config.yaml
num_hidden_layers: 10
num_key_value_heads: 2
head_dim: 128
intermediate_size: 704
attn_scale: 0.0884
tie_word_embeddings: false
init: "uniform"
beta2: 0.95
warmup_steps: 319
max_steps: 3980
MLP neurons of a small language model. Each row is named by its layer, matrix (gate and up: input weights; down: output weights) and neuron, and shows model dimensions 96-191. Each number is 500 + 25 x the weight over its row's rms, rounded and kept within 0 to 999. Numbers have three digits each. A neuron's up and down rows have the sign that makes its largest values positive.
Before each neuron's rows, "fires after" lists the tokens most often just before its 100 highest values on Wikipedia text that the model never trained on.

fires after: "ist", " Ch", "oc", " p", "|"
L2.gate218:448519498504454515487496473510502529461487495507461540502554472484515496486523504510518490482474507465467525483493531546527484503493417534526462459490499480441504514478518483522482459492463495514491538527475524490527514518521500486455516507526507484494492473473555502496467493514470464507
L2.up218:541510523504517493514505498489478500526486476550525506541511516514552471512480499490547503499467530478501524513501488502497499512487497471481502474479505465512488504434538505504470471445534465493567473541452471480450509507496504481481473516495524555496527488517511488522501507485502515520
L2.down218:499511526514490513488506507527497438477513534486463472506511517504503530504530503468501459487483515505511542476451450503543493437489539512488463459490521465485497484522517539511487497506480504480497498508501526471541519504508502530491493524519528476492519515522449509546485435505518492483

fires after: " N", " f", " F", "es", "ed", " for"
L2.gate244:507490495502485526531501529504508519446491513463500487529476496480487457494497518460492483475491509507521472508535515498483513508527496490513519516446520509482517527477554506474510438508507531477528519501510513496492524497527498501478547494571473493506524506520490491520481516444518503460
L2.up244:551510515471556497501472473467510518476515427531491515457515501538473511485509559476506553503498473512503498539512564525541510485481523492533537514518454505501473467479497539525510480492494510493497515482522495532468491450496491498522520486503498508555510520521543466487529554493506501537
L2.down244:500473443521517462481486515508496500491529492521510485509514522548447467499507476508516498521495504463534461479546531495518476434528517520434483480486477514468503470492481504527498492498467544509464510489511497482473506512500525560478510499539469472485576469555485531512479523475466517466

fires after: "ist", "oc", "du", "ublic", "ar", " the"
L2.gate350:479534492512477522485537522485513508521499506497463530525517482532497480507555498456522525510476519481502469494504500552465507512459527525519492487493506472466518502522489497531463500513470500476546499466549474491498503508500508552474453503495513493514511514501516493430497498461457489451
L2.up350:505528477521511487538455484496461540468469477520512540496520500528528568501487504530551518498492479522527507465524491523513544472518512517511461483503574482509450518494500504525513476477514452494508450528494474539468499481515515477506472482488494475482446500496501524519501491481476527505
L2.down350:494435469480466528548488528500450507493539468523503537482479497518519480492540525485511513500464452519521529521511477502518511551506546537507547524489500449524497435527506509499534540546487516456536485523464489492460486492489499522534539504489487466493529491485486513563507473466518447489

fires after: " n", "es", "as", " |", "°", " N"
L2.gate660:549527513470492469503503452436512519466498498523500486537499481518472478496492530457523489478498512444507488496529516464473491497513499509543459477463499489521526513489457463488483513496527510515514465522523504477447539521521485506471500502491498475462540512494506496527493499497489547501
L2.up660:502452538533521545466474503512492528525475504522511466468475483464492514501480506506490502495501423523455478524492494523560510492529521472493478477495483512491525503475496494543468476512467472504467526513524455494468488514482450523512479492540514472501513465503510512505526523544460532523
L2.down660:549482508507511478468464490511495536484497536499503482532502469482451479517495562448512486483494494465479476556525479456524481501473474484504459454515484496506525471506460494520502495509515499534489545519526486516467535507464478544489501473501492468466520434460520508512491506519520530505

fires after: "m", "r", "D", "um", "irect", "A"
L2.gate101:478543479559525535537481493461459514516526503468528462481474518518470458488527512536485520501513515447471495566518508547511509471517510506541546494485492448493511516538480465438472508506478485452552447528502496485518462513501507487477488496516511494490496484534504505501503449538484559478
L2.up101:554515494514512495520449492490473474517503517494476458485521507488521499518518533551462497468483498490506527512492504508496457492472536533506480479516504517466522435509510510481492477562511466520500539523506498487492501503482503528516498521486501468521499476472536501483480483501539465545
L2.down101:517484515452513481479451511505499477474517505553481482486520511508540477512487512502483506476464531529498506479555539485507500535476548532465519465534554513506523506499514528509509483479487503521493515505523479542468515507509525461508504473503497489447516524452514498486486536447476483524

fires after: "1", "2", " t", " c", " comp"
L6.gate574:474501496500496538498490513500528508470505499499514495473454452503493524487484474493477525522478553527490463520478535465476494497494493499506497555512485481478541491493507509508473521517490518508513467490462502509469470465526480479476505502526515497517505523527461532468495539476476510526
L6.up574:499518466532530477505470463484498424437522505498518485494513585528477551516520540501491520510510480456502507522509518487434549492492549512516520467494504523505472478498482498510517535534536515499433528509501519510498499497500523485524507498571468535477503469500457475504507508486487468489
L6.down574:459512532505533522490506521474491544521514495500514479494458464551471450489517466495554522508474490507505517465544532459506510494475462529487481493509461484486537469509529487534489507492497495531511459515529491488465515528529528529519470492437495498476463464503474522547468516488482490556

fires after: "m", "um", "W", " W", "om"
L3.gate332:516521481565489513511466548500490498511482485569485456479548525518460490512521507499493502513494483502473517510504540492458506506502521515506458485478487531495486509503492507493476505506539491484515483471538540489491510435456503501477462517491492458513477515506463504509527505505509485500
L3.up332:484472504496496502512490475523492474543496512499501481505524523525503468548481516485509516524527477516567482515502525508517498468508533517520478530472478496469489512452477475496501493491521479470486461507481497469542482498484484485502542480498492462484505501504521466501493514475468456548
L3.down332:516482499479509483525472481494480563476520506483551503501548508482498513537492481532520511494524517501486496508527561530521512517467525478463504501505528477492490494511477544449487499475498461511497515508516519507531500506522505487476490502499491526445469561501499453495539495471505502513

fires after: " cent", "°", "″", " \"", "es", "\n\n"
L2.gate412:516508479515495495515521485517497535439523510507513461470569533523513516483529512504545494503506444512473486509515502493490517509476492498556470504507498502516485520544492507491504478506497481480506522587474453489479527499512542528542484494552516466507501509503529536456473509509511519510
L2.up412:486516492559529497501529473530513519512466535452488484473487499523508493486459503530494502505503529530486486520444484558544474492513525515467508530499543542519496536519500509513492461474476496479476439490487535532483532549499491518472455449490515516473498508525518536478495546436477458501
L2.down412:520495472472512529495497527483513481456508469490509480526476455485510501500507499510472485504457508530513488540500498499492508494436455500499478493478471509480504517494512493476496504486483493529527472477505525531512550522536488555511514507503512508497505503491503504520449481508505505469